config.toml
hidden_size = 192
qk_norm = true
attn_scale = 0.177
init_std_qkv = 0.0373
init_std_o = 0.0
optimizer = "adamw"
schedule = "cos"
max_seq_len = 384
MLP neurons of a small language model. Each row is named by its layer, matrix (gate and up: input weights) and neuron, and shows model dimensions 32-159. Each number is 128 + 32 x the weight over its row's rms, rounded and kept within 0 to 255. Numbers have three digits each. A neuron's up and down rows have the sign that makes its largest values positive.
After each neuron's rows, "fires in" lists the words (lower case) most often at its 100 highest values on Wikipedia text that the model never trained on. A number after a token or word is its count.

L6.gate264:104136119149168125125146112142167155039150082141069161146134059153151137106133184152155167081135131099189146145108146199110136141066168170087108131123153157153136123113119174193113138166090179135128150076108158121090114080118124170125182168136145161111100168130150145148179141116121068155120122156081070130136073080141147142125124131102169171091178105076146176086148114143156076124190
L6.up264:088082101144087102160133165099192149115152033138136165137132088094121111074091125154153139148141113098172183067174184088144098063137186130158106134160103154061146143116077190099154103162127149116147102059094150083085087121180120154132142092137165191144151145136113164129176154113166110166128165143164161137104067094115135154071139140105181165072153121100103151107159138130114100113131
fires in: "her" 55, "to" 19, "can" 13, "another" 4, "an" 4

L7.gate170:096133090137127104137125106147197160132182091121108139161170130128137161134140115164155174085134121155111127166105134148109134138119114115134103081087108161115196155158126154116180135099099164125085122102097107175143138109074210121097223179140106133093139122115069098138180122121163088137140068135115093107111115135139176103050132169119195132114179071050120119105085223117147101128155
L7.up170:101117087126145117161125151130083124141144124206139082183123105107156129145158135126179074126148209140129107115119174122123094189126088136155183116117169155131163153148116139069170159163117084131047107143093109171134120141154158165142195162101096154090070126136032101168110129108142120107127094157160133087079092191130166110189154138116121141201175143119118141142121126177201134115137
fires in: "is" 81, "are" 16

L8.gate504:107116137119088174163185128165107103121154155103133087157086129228088105121117138145093129117127145153130114127143117163141131157115137118164103101133164122124089123151091138134128220164111191135154143120154119091088053114167101199134113151127125207116124119109142105110116091120143116108146083104088194137076123144113150074155100132136105172162113171103167137130167051157154148070146
L8.up504:136123086144161155127118139155096096153099156161153115084140138084173158179156138144128085141179114095140153060187113168101101088098127136115137140163179129140084066117050160160135082134163133128118157090082147126088088091166065212142126100149125114067173134204079095126075051130105153109127074127141097130122113192156104167125091148142162105151077189151144095142161088108111148165122
fires in: "over" 31, "out" 9, "off" 8, "down" 5, "up" 5

L7.gate210:126108114181104145122123104222139116151144125107085097128128117150133184154159112140144108133145105135162094166114109139103159138108106157172168077134130152138129163140134108124170163152102156172107113123120136102151174147063183126121160080149086134129158046097152139204135143089144084134105118076108104175183133156106166032117092148161092176158121075084170155104118115122126134129144
L7.up210:116097111133100139088149107126122140147101150088143168089143096128104115165181129110095099079113105115072054087133063145149112095179093127109151138119147098117137150136106024157180086111132141137120110035112139084129072127103123142103128079140151126131175072085173133143077150089150131115178117176237104161135200224140086103109131093132120154165102112098121084152110140182093132161081
fires in: "at" 43, "of" 23, "for" 9, "from" 5

L8.gate412:148167134091149116192119128156159118119147065139103149230144077118150122097123151146173175178136115112177160173107174151097135135087146139134145099109104115156091079099118082094159149150110148175180071183100124146102129122177152120106152178126113129098136143086140084110120099119073093143122148105083124122208113073142101118112148144146045130125180122104112131050138127100130165125146
L8.up412:101187169103194100163104153088148137118155115170148131166137125140121113066120167158160125114081142119143068146130177120172109120135119123124118141147122120165087144160096112141142184162115107122174059151160110203056154108155092155133142160109129152100133133130184106123175107091053148200116142114148132162174067130146113190127087103157132182015146137107136142118156104138115095117088
fires in: "can" 30, "has" 16, "had" 11, "have" 10, "could" 8, "not" 7

L5.gate454:145153149189180154136155114138143113103161097142157146177134121198143126149141153146129146219110097124080120147104121146103151183067205190132168159116165109120068158116101144129087198200107122113070110071147073196127143109095152158131144132145101181081119137081106135148114149078123098136187106145200139190124095128138103105145157089090118147153108109127116165126125148160149105124096
L5.up454:141129093094151163162082121107052145105078103137101149178065090114125119125095146112157147103148155121180152175078202132107144120109161085160131143116129128095123109090096152150101090051136134167194113108117126123133101180161098129146107112119208069110148128184150129086163153130030156155098117123111087152179070112148073135066135118137132152056157129127106165114126089090126144098115
fires in: "would" 34, "did" 16, "could" 10, "should" 7, "help" 5, "helped" 5

L7.gate2:105150137143202145176211088146122101065183132152151124165101104165148195128076088176135128083153121103134127151142140148101161172089139154132084083093165148136172091118144106108136183187108101146112195105135094106134107093132127134106171186155133163042099159111130094168154109099148094103149153144080099192097118163135126155141135145143103166143126141075160141083118128121154139130115
L7.up2:123129096115100122120096175162152118183105170107122143153112110170126102149147126124130146161142122135111121129219133093135136056125066119213160118095135147088107147132149109131157127141140151118207126130117159114077121128160116147159088100174102126159178129101162173072121176141100165090089157138140132072184173135165098158114104108118105168081149132155129083121169068062147187109108
fires in: "over" 39, "off" 12, "along" 10, "up" 8, "down" 4, "out" 4

L6.gate320:091153117174203148150176123095142061150106086147077148128137133142110108075064140146175141129115111121183094135110090158117148167137088126097145152109135125130140106118128145137172152193115142186127095075121073154154099123146153072095138178160089102135136130133142132124145098115143085116161124141110077178103144093175174187139081075107108173077059107091096129083181157138153142160152
L6.up320:183138077055108108078136157137104157178098141055136162138126142065149145116125087096118075081115159135116084129173127136141113106112096123165145150151068110131155138117118134078132111102127155065137126141111168111056172157125129178178122130171104080169193124186112081163131160092109148085124156113093145117127179129143142143054044073154148151085112145082156084103157081110114177118100
fires in: "no" 42, "by" 8, "to" 7

L6.gate308:117121127191113166099162099126128110101165118157080151156146133159122205135139060181117103145132171159123108165082089186105170162128124105113155112124153138158150086127092045182115116151116140149080158090136115126150125108073157109162138162131132143074145153105157133136124087145097115150110096115077105183093180162148176106173089159178090120126099101034126152000167115132152147126164
L6.up308:099127175139138099142147125090133099105139095116150159151146133077123158166153118107122148150136177171115137099149140124164128194135145125130077179141101161091102120166126139115072116114145103113091098146144067158118130060095124138125145093168111124131121146118119109127120092170221150131136138158132181178094144172110168153118114115171161129190068053139153125161193141156140141119142
fires in: "and" 64, "with" 23

L8.gate93:112130126141167174112129127130159133105154100147105128113168097131153186087125152158149159116133167081174108156099122174121087168079173102102022116130159107122135127161143096190152078161112175126117085051126119134131187108106113179058169171164116136108133139134148113114106166171106111098132104116114090169140125119114148101113103158106160148155118105033125170122133143157132102138159
L8.up93:108091158098178100139114143078167110169088106131154040183200130125132152126097163132095041167125085098143073150102085124141069140157099104174147118123159150118122171130215133145099123134139136115095213154162119105152080148176098150219121103114110094144101151163091157147079164108172131109155164144121092129110093119108129156132162178101175112157140126127134115132116126119093132136115
fires in: "of" 21, "that" 14, "which" 6, "represents" 5, "about" 5, "to" 4

L7.gate169:137171114160147189134211104153106139102184133102096135145112113135112117137096132092177173119143109103181090169120114148086145140101090126115105047110146138165141093171117105191134104162090124100148063069130096144106134121087127107086145154135054107101094155134140163136139136143147099126130042076062176099112122147104163118085128217080127135144096158119108122070149124090175106114169
L7.up169:148090135072188130168115136196119114121123145097114119158105144128120162094153128141118095112084128150134134146127063200107122147098108153187136108071134075099141068097162068112139159165118127121070116105071124075167177127128105100059128148133093083076147138067174147149098125074171103116161136127136104132108138104166164137111138178123120100118094129120109159107085114098140135164066
fires in: "in" 80, "at" 11, "around" 5

L5.gate335:080154121180166106106122091149160161109214120102106186136132110167119205109146079136120135120129056116155148182109136148116144154102105137105107104074132124158155130107117117177130124130109081084055124134142133138162183120125124088138205169155094132117105141135115148145101199116118092137156075092135135165082135082116151130159173167098103110079119154097148187104102154139132101128108
L5.up335:054078130103161127071116145088121145164157098085132126105157128186134139093114110117155125107141171133115116146103082145095084158094109103099048190115124114198165159076153116117180165143163181108101187149128146127179144066099145113113165186158151090109111081169097143146092099138154136075146091105163132114096211142106194123112116189123180145154130102157170136147077152150125110136127
fires in: "from" 43, "between" 32, "both" 23

L6.gate129:191117124144153157161151087115144103099124119106089164196091135175105198135094072107107138112143063161147119178155101204090140142074112179113105183130166093168088090117125088189158134155121141155147098092127139124145148117105171105082146154171053101132168117125144097142167133149132105115142109151088143128093115114116125092113119142102172080176138112015207085054167167174098130145177
L6.up129:070134118185085107160182106157108130143159115152144096080186147112112158164153130158144091086098140193124137074116189127124110111141125064154077136172132117079137097098097152119168094160121153089091178121110093154157134172122130090120144151093108135082094117100099096103143146148092084140151138122154091142140074109142097146116148118105157173138120132131089187249091161157150090141133
fires in: "and" 95

L6.gate234:100187107136142151161178094149162161087138121164111142174117106163122158124167147114172117191163156081157160126132162125094191090107107094115120091087144151185151144105105129166113154137036106135111113121152171139120083106138147114133167173132163185100084124113082106138140149119114054181136162115105151160138125124089114065153179171153113202114110120075158149070137095129165129077143
L6.up234:091086087098081159168137179091123103116111072160161146180095080111057132157156142134178106184100189093146168135141177118167094090115073159115147174124184102152147101118140142108092169129134126186164088190100153100090117094158110139135106179094170139124128118132131099102126155095103107121159135170134153148137127141144098118124169155167086171115148088118105180110123110159176127157154
fires in: "would" 20, "did" 17, "could" 10, "should" 6, "helped" 5, "may" 5

L7.gate429:143121063123126123154185120077151205108172068114155128185142135167112194142120119135123149101120124136190158133146088115125128140071133104079069147112116119141126097164123092154174093055120156129154038124121153112127121089158183126096199143128170109113137097104114088117155121112104118160090079137171105157099094146173150154097195153112152093132154152025144169090180127102155148152127
L7.up429:162145207096149083157160160103139136136090142114136096166131078130109140113117176095149140143088073068049136149153085088114118178126160111154093143161146164134103170206129115113126118131131188077098137113113121123106086082118099154126158146137091175091089199144128118141085084150128164065159103110163117105131149152138115156118093089135167111177119150165150102116158105106102158134098
fires in: "or" 38, "and" 9, "either" 4, "now" 4, "currently" 4

L6.gate283:107166072149142169085157096167156141086165141125100183159157143149153153169105117061171151137218141140161147182086105179099152118110139126130119142061166116150156120144106099163118114120082066156125129129134114176127107122081140137137191201154115108063120153158103142183155129144099069133071110128087168133122088168121195115079114155091130147120092115109155080081158146151137100111151
L6.up283:111127112134143150071111163093076145125103181110205173158138185111101098189143176075153157113131180164145134106120117173188074112165100120140132195094152082142142116159141119117139116083174119169154136147070161118135147130121085147115098177084149037094153123160153126103092141084104177071120134155117104094114094164152176170085127136121108143106079098161115057146135104170156102166113
fires in: "at" 46, "become" 7, "from" 6, "reception" 5

L6.gate279:147162184152174133106104140130193139154147071158120148121144116090171186118155154089142155160141181149124133147127126150132166112140145139111054137099142203160173095159127128186113096130107135125062101145115110170161049100062180187121230121115107130085073090136117078137122090148113077109053136122144102136129111097131139044126129178121123167143143136077171136129116159159128173125141
L6.up279:108106165107126134085111149123124145165153048172189143144090095097095117113124179138190150147123143105112132146178175118212101153185132125134082190141132170148113122131144149126061127124153171097108154190091086134127095106128199192133167126095095147064082132158124129107127136099171144077127122164144138145081119101120110114135174150075152133179179147148118165183123092193159103133152
fires in: "is" 32, "are" 16, "not" 13, "were" 12, "party" 8

L7.gate205:162154129177153114184142100114113134102169201139082125117129156184126149059126155191141169130147152061116169117118164157061151090088096107098123169118163107120141137147091185196167096106110179059117090094162170152148124162129137125086162126146171117134173123128150124132120090113105120138127160135125153184132089146126145137114113122115080087099122118073178135123141160153084140144131
L7.up205:113149117073134116152089144116140098132121099152107115116100130122104137107155173193188086137089123121084161055170114150110135113125089174150124177144151069094144176162138138151129117080131158097117073145155122155139161122090084132084135075087144155134144113157121140154084135106119132090141150157143143126124101116166127166095094062091120109123105049133127176163166111179047193144141
fires in: "it" 59, "she" 22, "he" 6, "which" 5

L7.gate34:134183146129119141144194106106162136056188192144112123097127111168145145142119118170117170157187098117127174151115124155115206126098138144143054078099185170109094150164130168159139109152057139175115074110177089137080161126082126125127157145176084215075111198105081126134172085160132093148102116104064139126121099118130152123122102112110091132109147166114139142098175111090171119065119
L7.up34:084093157160167118084162165082100076149102162170150081084088090137074087191164128162117107108108089131110106131160149147146129104150076151176108132173148080092099146164180139079129101133160138164151122169099135090119136094130103105130078119130052164101107201045125131117147096133142160117128116174114132101100101165134141174186106124101101123114120131217115118139141089119145117151026
fires in: "up" 38, "down" 13, "out" 13

L6.gate485:121186181205125135123174050163134133089145152086137211164191168131145150140118165086139152154112153145130103140110103158127154144066193125105144106060114135191132099149117080133103153173121088144141117121114054150135152123086123142133159157134106134094141107163157095112093126117086130117114092139102094217125147106126123104097074080116070127119124159127170088134139156132173143130113
L6.up485:133126130126128133081176115131132081126126135148163166121089131111105095136094149060155143174103114075119138118139091131174098122085180154113128128176119103159150163133117119105134157137135093121141144077101082113115154072117157206154137108129110137147110109170103103169098092115183163079148143182118182130136113182149158196071122137133134124151089122144201112159226100177125135140104
fires in: "of" 36, "from" 26, "and" 17, "by" 11

L6.gate8:068142109062150158127173047157167129089126105165063127117117133163110127120117090140165164093156136111157156186144103136099166111044096088183086121096126109130132154152096147153146146133106134153141119159157137179127135094139111117067170136180101162046135169149137115175168115149148083152121087129112146153137098155119204109127160123077165159151193178142148168097103138113153069110172
L6.up8:187138016210158138127125100202100092136113112084115079159116141134153142099094124187148101095161145135163143033129109127090133124088131123095110128110151100172135058062113120172161129139127055125119122065140125126154101097154135106158142108135102100116091156115079146139126129109160100140120106136088136111150128128148161150116110204122133088133078095081135103111117145139146134145159
fires in: "at" 97

L6.gate441:102143061150166186064159088207176146092154099151110155127069139124112113177122096133127127141186101161141149124084105155092169174082094145146127122126156115127146103138078158119154092070085083110119096142140136131148118107145156042100137120168126151118160130081146071221187103116141090215062117136105182195138136133100173133142159150139168127122098118086148144082195095088157121108113
L6.up441:105097172120178214117145137157143112119076133164148113139129097158112141125187168106108092136133144076080118146119072068101110157136097127150187129100176081141106166147095138083152144086109104052127140171111189101109152128153082147101144116157091104120157179059154111145165108086127119139067071108160088155128148164106117102165140154154112110082149113121113191119121085164171104135079
fires in: "born" 16, "married" 12, "at" 11, "elected" 11, "served" 11, "appointed" 6

L5.gate403:138121123131154109164139098146134175116146099125079158124125171212082162085169107116098135161209040143098151104114106177115152077076134118146110104102149118146137153144062114084143144135101034155132149178123161136125102103082184101183134152144115130091172138144119175174151125121120105140096135094170118156135140168077168109089142146105195173126105149146140101123132140121136091118148
L5.up403:072094148168165112116123138129080127128155096067152124138091152199083148070188136117135123131151130126108122131066125218119111143113148119084148154131146095128149130155083097102106098081152131114106184232079060107158167062070154111136134189127174105079154161112137110112145117139113124118085091116142075175120153179099141126121155188138128106148132119197108122126151114142188115135110
fires in: "at" 57, "from" 10, "history" 7, "the" 6

L6.gate270:116152152138151158134178056175163135122165094104106168155101171151120208132117103107082115178143136122162107159059085170103140149077181165117088099130159159152171113119133121148113123152132080156038084083107124131157153146132141094107184204155126102092161169102103155173086091130139097128153120150125121199083126140131171125123153169109127096142068126080113119109162165137118114170205
L6.up270:127157090148083130144155134107132114143075173124131159200148127111100168184173121115087116168115165087072126066154142097186104120103106090145146157141134161053096125166156134098112110125136163154126134159051135156090156115146174183201156128122094161139130187085139135106101127094131155075142137162111140178119082169130121113140125056103102118144090139045135117109160117124100135143131
fires in: "to" 34, "during" 32, "into" 20, "through" 6

L8.gate328:094154158145126123146199063173137099092158102150113166129088163155161136081091057159147151141147123103108124168049157106105130128137121172072118157112121100181120102111101176132133064198103170134114159134151084121061095115092115160103147103179109137034094154115064157099149205150138101094134092059142168134126084092113176151130145167112085168133150166137135161144174138130142127090187
L8.up328:095146193145129100135149105122159079134104132132157130109084152126144133135093049214177121077100104135122089143102163113127140153158110139033128146109134051150160115131156139130102098159130078177110115084164100081157144114142174107057151115160071113122123154113138117144165154111147105112155141125125134122082053162155153222156098165121118096098098142139116168134136140105166146167185
fires in: "such" 23, "out" 13, "made" 9, "north" 5, "known" 5, "up" 4

L5.gate203:121147149126142138117189128173137153068129100178088164147132079179134190124140145145173176169128150113127122200076133186080156116086184130151108138069153151094125116097079167127121110111099162147149161112123110161119141154088116127086209148118148105081167184126154115125163094108137089132136096130130104171117151087116171107082109122058151153150135115062147149119082184120152114119189
L5.up203:129088088095081078141083157087111174159131113160115186121130117121111130082116170150133166171104111073089130139125138132162104144163201138124104171105139156087104103129110158113180114111159163126163183123130123141102130122141116160151159131100180065113157162194159124084135138098106164114148096127157109127105088103139111184097117090099213128076179203107087141201102187154148139129159
fires in: "to" 79, "would" 7, "must" 4, "can" 4

L5.gate33:166135070119175148106163033194128151110140017154107142129090109104138164126121069112171103114185124136121141171128149180061124124080065124144151140192127151156127123134135098133117141079103134111146106110082115122098132085114130070103165141182093102061147149130094136182161133117126102188136112102083098165097082137084161126137151183092144148136146131105122152082144152136101134140187
L5.up33:111147157088135164142165126121105097120061072099126090188096128120140134130138077075105150099143139160083101108174128107119115088154072097120114132133102183135117149129147128175099169089162181075191106140119148144108126078128120117050108148115102144108118169132101110129113102099143181086125092189104130107141095163150101143107116135093169171197137127162151106143212113130101184124103
fires in: "named" 22, "of" 20, "new" 13, "called" 12, "maritime" 5

L6.gate275:129163161168139169120255119171082148097097138093126146135142152170101102165161181127170160180120094146112155103102109151139142121064155172138128111053136125144122145096095109111193152128093085087174122120077178154124125143093092133070187164123123101113189140119122107173191137128069118159103084133139090175134132159168091084114137123125100191085119137099113129058115125135160072112142
L6.up275:166159149138076204136150147138097122124107136107116077184096115141131131156155147112113083142107120115114101166120135097100128172110099158140115056117191100075130156118165073134140151103121115110117064133102090096168158150119101117084124097154127178143128144081148112144091060141172120079147112176138147200090136085150080144109154115076057112107096140071095170159159122172144168177071
fires in: "after" 42, "from" 11, "to" 10, "of" 8, "later" 5, "for" 5

L7.gate414:140118110116174184093200121081160114141175122161122156175153148090129145127089188109078111139111139147084090121153081169118131134120151107146055127115120139122098080108130138117127176146105159147102124085144074122098166097090153187126175160113114148088125118145152000158124066099137110126101110155075141178086118124156145094118150086155133182176068135060143085133141113117173135151171
L7.up414:115115169128175099121100151142163119142111125150185098155072114187119130101144166124090132073140142125113099110121102140124133156162116094148079164134139105173092122146128099142147134130123146169121107154128126071129088087122132176118146092143237142134067145109083080073151071138161122098125140115122141139140075152077097096186139199110152204175140060083124104179115011147086158126121
fires in: "of" 69, "as" 5, "in" 4

L5.gate101:146128140158140151203129120109106122031147145135079120094169111169139184080139078118081122222164124110157144137084111102083144146079136170097135113131154065164105147105092105116094131123104106166139095096177082132130096214073101090211179124128178140086149137103114152131107126071120080176098165104133134176119117133112147106131120153141115102080093121122115124085188109116117123120120
L5.up101:131137084172104085224105130087108127125161093172151103077175101127177126068093168129152156139116174123107179092153168036132095131117177071115138133137121125108096133106126098106115118135104125119121079161179041098103110099115080145160147029098179161063134153165102133126090113132166139126109110114174095147137148111137100139068092114138059097091104100146076141157159153130115100122108
fires in: "they" 69, "he" 20, "has" 5

L6.gate263:117144131141112116105166134124201131061184135087102117090149080163133137145150137137166106166139102077192123117098171140129137169128205165114087124141135138129141132152122129121146112140092087127097145082140117100134107105040203134133189121136130137062085082149127155160156128124188061131102100152112189129097101124092137121124160153115142168115099154107145192096150120117131122127239
L6.up263:098105163113168175056162093167153106104155127122124160106138153111113112140113151162158109142160155100108094125132111164161128166134191135126125158142068106105159152087103075113100163158115088156149166136105107098126174118092206121123142138115146139094149068131141090155210153043163091113110121189086119189109099117099123125117093142104185162119079157120093128097113068155121091147155
fires in: "with" 29, "to" 27, "for" 15, "against" 13, "told" 4

L7.gate263:047159122167109154192118078123123100124148079123109144088124107092156174121135147133188164116101148152162169140110158159093136139137165126101081129163130140153126096124112146159193128162131117094072112087165122173139103142168097123057163150149132125064122114108109137145089104150096144113128140170167131126105128139097123118181136118137099133143129149127140148148109232150159119150115
L7.up263:177119132149098164161117119116093123103140119123125164187102112126128160142121107132139149104131162111156139140166150101136097168131088076134138087146101100037045114138110119129125106137139138118134062105117125139064179144116108098236117121078102072105226111142107206104141167129117154093111103142170104083137174086147107184108079123090167118150085085166067058144182137107116180119096
fires in: "which" 77, "be" 10

L5.gate426:103156095136186172077188072126187149109173106132116143146138138107089165085115116138110120110192129131131085163163101156108171136099148108117118152128077124132152114091109113136102137142075107176131109120159099137107128096128189142100165142194150142094196105187096090143199144078148106132125149139057143169127088079085162071129136125140156158118077130074194159073125138119113112123195
L5.up426:112122160121070154125156158047121151122115138073121155107144108103116136192111122057141145150118150162090100064128158147148094113159113125127072108143170113150161174148146097133173118095154144146151136105173106156129137194103163141151138140122117150135106116125139087144134160166119149123081142187140165136070110142118110200140127116186149158186162110062147076171170142115128098127078
fires in: "as" 54, "called" 12, "assurance" 5

L7.gate470:084158101148153214143166091147153156061144125118082136116152109130102182160166099129110157112145132100099178147105166161106151092088165129084117112113122122116115084097063139130084140135057093120114110137145088111098130103100120089142184132203146126074187164155142146129176123125138076189113123124116166118117157085119172115067133170112159135099089142111164112074174155124173094110183
L7.up470:058118099110146142140184152103121110166075109177146131123131080090122140187174114124158145069120119118115176089152160113144091061129144111142139169122145085103139133138117146094066104119136110141141139169142132069105083072087091104105119109148132111125109169103156104132177122094104154162128143151151166058121085134159146156040128134125137147118083089185111114167203118139189141114116
fires in: "her" 39, "his" 29

L5.gate55:160134154089136190104146104214126167077138110148077103124110152165101182118131116109147144083138101159103121174110103140104134102068088083136092163134150135133153133091118095154106138112107164165180115115115156174115121178129127119084175141166105177087147142108133130139175206095130108118109101139179130147108093123104157095054108154052166138157183153104151150059085126137087119136150
L5.up55:159115147092109189126100166078059184118122128144125102129160138116105161155070102129125115093112117122084098156122118137157098151169101131100119173197159134196083120097135099135057100110168159160192122070122132151140182166111126100101129146118149108071136122170134108097150191113067163123115076131146103102106135129145117140116085118108112116152156171126133131098097097148149173139130
fires in: "of" 90, "s" 8

L5.gate259:087145178128158150147144145136179099125109152115081146117137202136115123120146184154136186089117168196146120167070103169112144133071139113094075137108085131166185148165123112133152159114115156167058125118116128122167104134109167122120132103159133079155169114081159097180148097133168075152164132139132080161115112171115131105095126175134151132157140064119159142056103139116085056164131
L5.up259:159126134139104131156110145168069128156142083131134130131070120098156164098139140151149217100143124107152161183146127120124064118143100103106123149126155168120110115235162124182196082139159179109114111145091130111111052107141107143054140116143072129139126197109127188151151094176143161082130123088160107113110131122165109123112144190070165100108167140121154166124088149138061112154122
fires in: "is" 78, "located" 11, "situated" 6

L5.gate445:130133106133147174144190073186127153095201135169071142171090146097138168136124072143129132129172094166136128142117123193122204196079145125104110117117088147136117108124086087133124091122064105125079121151129139179122125131111181039109194153137108141125149088096078154173147130160161047177082123108119112170181161137130128077130149165139100177140171105086156079077172151107133128086086
L5.up445:118097101094128123122146135143061128118069188149114055139067120099122159158152117132087065072119125160110100090134096161159140142092038156107093123154155121155103184175091099128131125099129143121131155163078190116144112184142102071121133123088125139189158100092113153131147120126129113165139187147127106149136178132125069117152129114136082110148157123155155097100160115107115153135051
fires in: "by" 75, "of" 4

L6.gate449:116182122099119189138201142131186129050115141145111137168087153184114165181097079108127131154131121111190101224140143127113170150119113156098089130130159104167157159156129168130143144126113173137094096144142101146151138107091201099117203163171096153106098144069112132189122146138169103116133060163102139135105036160145136150147164150089114147138082099105159182099206158133138087137159
L6.up449:131149170174144120126119151169121141156112162044155118203160073151141116105167087219075091107122144046128160122138170110109088117089161124177155107187137151092156113103105149052088130088135147139125159113122113149135178160074125111152131084184074114085109177132162145058124181103131147125154111120176068128138152094136175145121118152078078133112075126166084191093112177116167117119146
fires in: "to" 44, "in" 10

L6.gate495:101117111099142231094209121134188194058121123185133169159111129166147180190132105125103115118170148164113140107099156190070104160104154122142088100118087134164168203140096117114123158139104140179112121092098166122103174101138118115127149142167125151089178104073159140140195116093145094094160102120097142170089157186124153136129106150105177161145108148102115131029160112127127065130141
L6.up495:118107128156147157101159069168100183107122086163152122110145178088150152111127190145176114083152161115122123089086155148097109136115119113139190140130118135169152038050074133100098138131137106143114151129097166090131143146114126100140132137136155119095128091116147117092163070145093134131089089115138085144117147102133126078143092172202096141061123104132025143029069120126176087126087
fires in: "won" 30, "for" 13, "attended" 8, "represented" 5, "win" 5, "to" 5

L6.gate182:088149161153099100141111122106191135153159117091095177183179177152131172139101124119104116081127108124135105185124106168102128144075151144105097158050114090164140083108116093174173153124130169150136086085146089165162131110109164108097151204125161074135160121105132073116129161116091129128129116157129049184110178098217099175112135128122131140123119116055184114092138166137103149149172
L6.up182:131149150135203083113150095138131104137096113106143086148145108121113151098140180102162134150126137077107129140138149119112125158164116084104124142141106199158115147141088121114059141136145131074166160166110120147096138107126124127135120113165138151134112152196103080106170170134119166118132141098090112134135156110104044134123052097155103154113071118086122100134123105122070139103102
fires in: "or" 44, "and" 39, "to" 6

L6.gate171:155147080108177126151189045144163136121158067153104180159155179080116118122073162124131149121116106081094095113187098111099153105040108108083096147133104182153173069094145097137170184169123094146083113082106165169129174089126162112157131162181091123149148099156092088178138163098126127167166160129178103130156105129148152093144138139135114136084116117079138162090120176165130110120192
L6.up171:126087132185146097132141134109061080099133134120154143139065138162058098108137084154126181142181099178110220086143139118158129145120132136095156117162141113114076163166126146162151163148092069206168079118145107123092107088170104100137134149083206139115168113050133122124109094069141094119148095198149130126122102173131082166128114130113140130173109145151095104112232062132130100150079
fires in: "named" 18, "as" 18, "called" 12, "be" 6, "their" 6, "renamed" 4

L7.gate148:099159107086156195069186136137170124095137138155146152125090097140123179153087071130110182113160106079148112148127139133151132171109151170112061095122120118094138142169136140101083137183106134126182128078116117142104176103156167180160158153140101182099107170122127170123196162083191104118135135149023141161101080151080153119124066160115177140133083156108133105094225134088117085120165
L7.up148:108118107114150111130143124101110101104162099178150120211061100097134143143081122196176197101095178116116159096149223123172095127101085198124149155145124126115095127139167168108159171168132132143118166163151071132107152142148141131136131135143097218142140094178128193119135138094138125123187185149132145121091079125098146132125125157098151179098118088154089162128163143130154109142170
fires in: "her" 47, "to" 14, "no" 10, "much" 9

L8.gate413:146116102106117168128138154128102153128146234127138169102079073112140137139129107166132147143157139103118099186176153129128128132130213124090111134107141107228120188128145114118166108125109068133073117084132099132133095117083178172159156144206126124116123152110096110190155137140144078126163073150131145130104143166077088146138128102133158162154104118133161155134155081133124080157233
L8.up413:137107128099171166077110115137173173118116155115113151178049158117088125100074136126163103218157153162072094135139138165154077141058127111121100132125136093076112116115137105165156159140139123217168139107099100129126143152136139113169121114098148130065137083146158090104168171053126096138120136147111133125127070158168180193103094146092190101106109125097108079092190174145090060146133
fires in: "under" 22, "at" 14, "of" 10, "to" 9, "on" 5, "for" 5

L6.gate306:157120096168112139136179098144157144102108169088102174162179117145118150104134129202191112090144121074192122215135150208121158135102115126147122128056096099150122113165101117142181113154122087173146161106079131118098152114135188165181127149110144112121166094157158078117154133123117123172128123102097083175144124166130061112071074128094145128093097109066139109082132121150131116134205
L6.up306:136115138189198172096215123084138067111109117174174202150140130165103130170144109107128182104150145126105096151108129158111187127074167132138139120165159072093097155177163138092128139135133149156138124121141112113088134095104148125092099136144050100137166149120101150155117094120156132098141130216104109124099107181126144089162131137093134191162098087086118107108159133152090157154092
fires in: "by" 25, "to" 25, "than" 17, "for" 12, "at" 5

L6.gate365:122131083084131115044144102135153162121162092150111149102071080107134167098130085152097093102184091074164102192123178127149101165102140140091125170101135130171093110144118074199157064130130191172109150098120146101139083120092206138145156139174114129068156120127139128097126164159158131154101136138091103131114142126123120137115176176152151135145159067116186127083136169124141208132147
L6.up365:104143143043118128114112161144141156149084185105152078182158110112112137098137128121109114147139158117141080102118122119135104113152105088137127108134109150094101143057100156035073144130134155162179154122104199136136184191143165166153131058061157132097138074159155151119115124066127136109146106137125141083121154075074110131143064081133113151114083136092131120088078131085088135116136
fires in: "of" 50, "for" 7, "presley" 5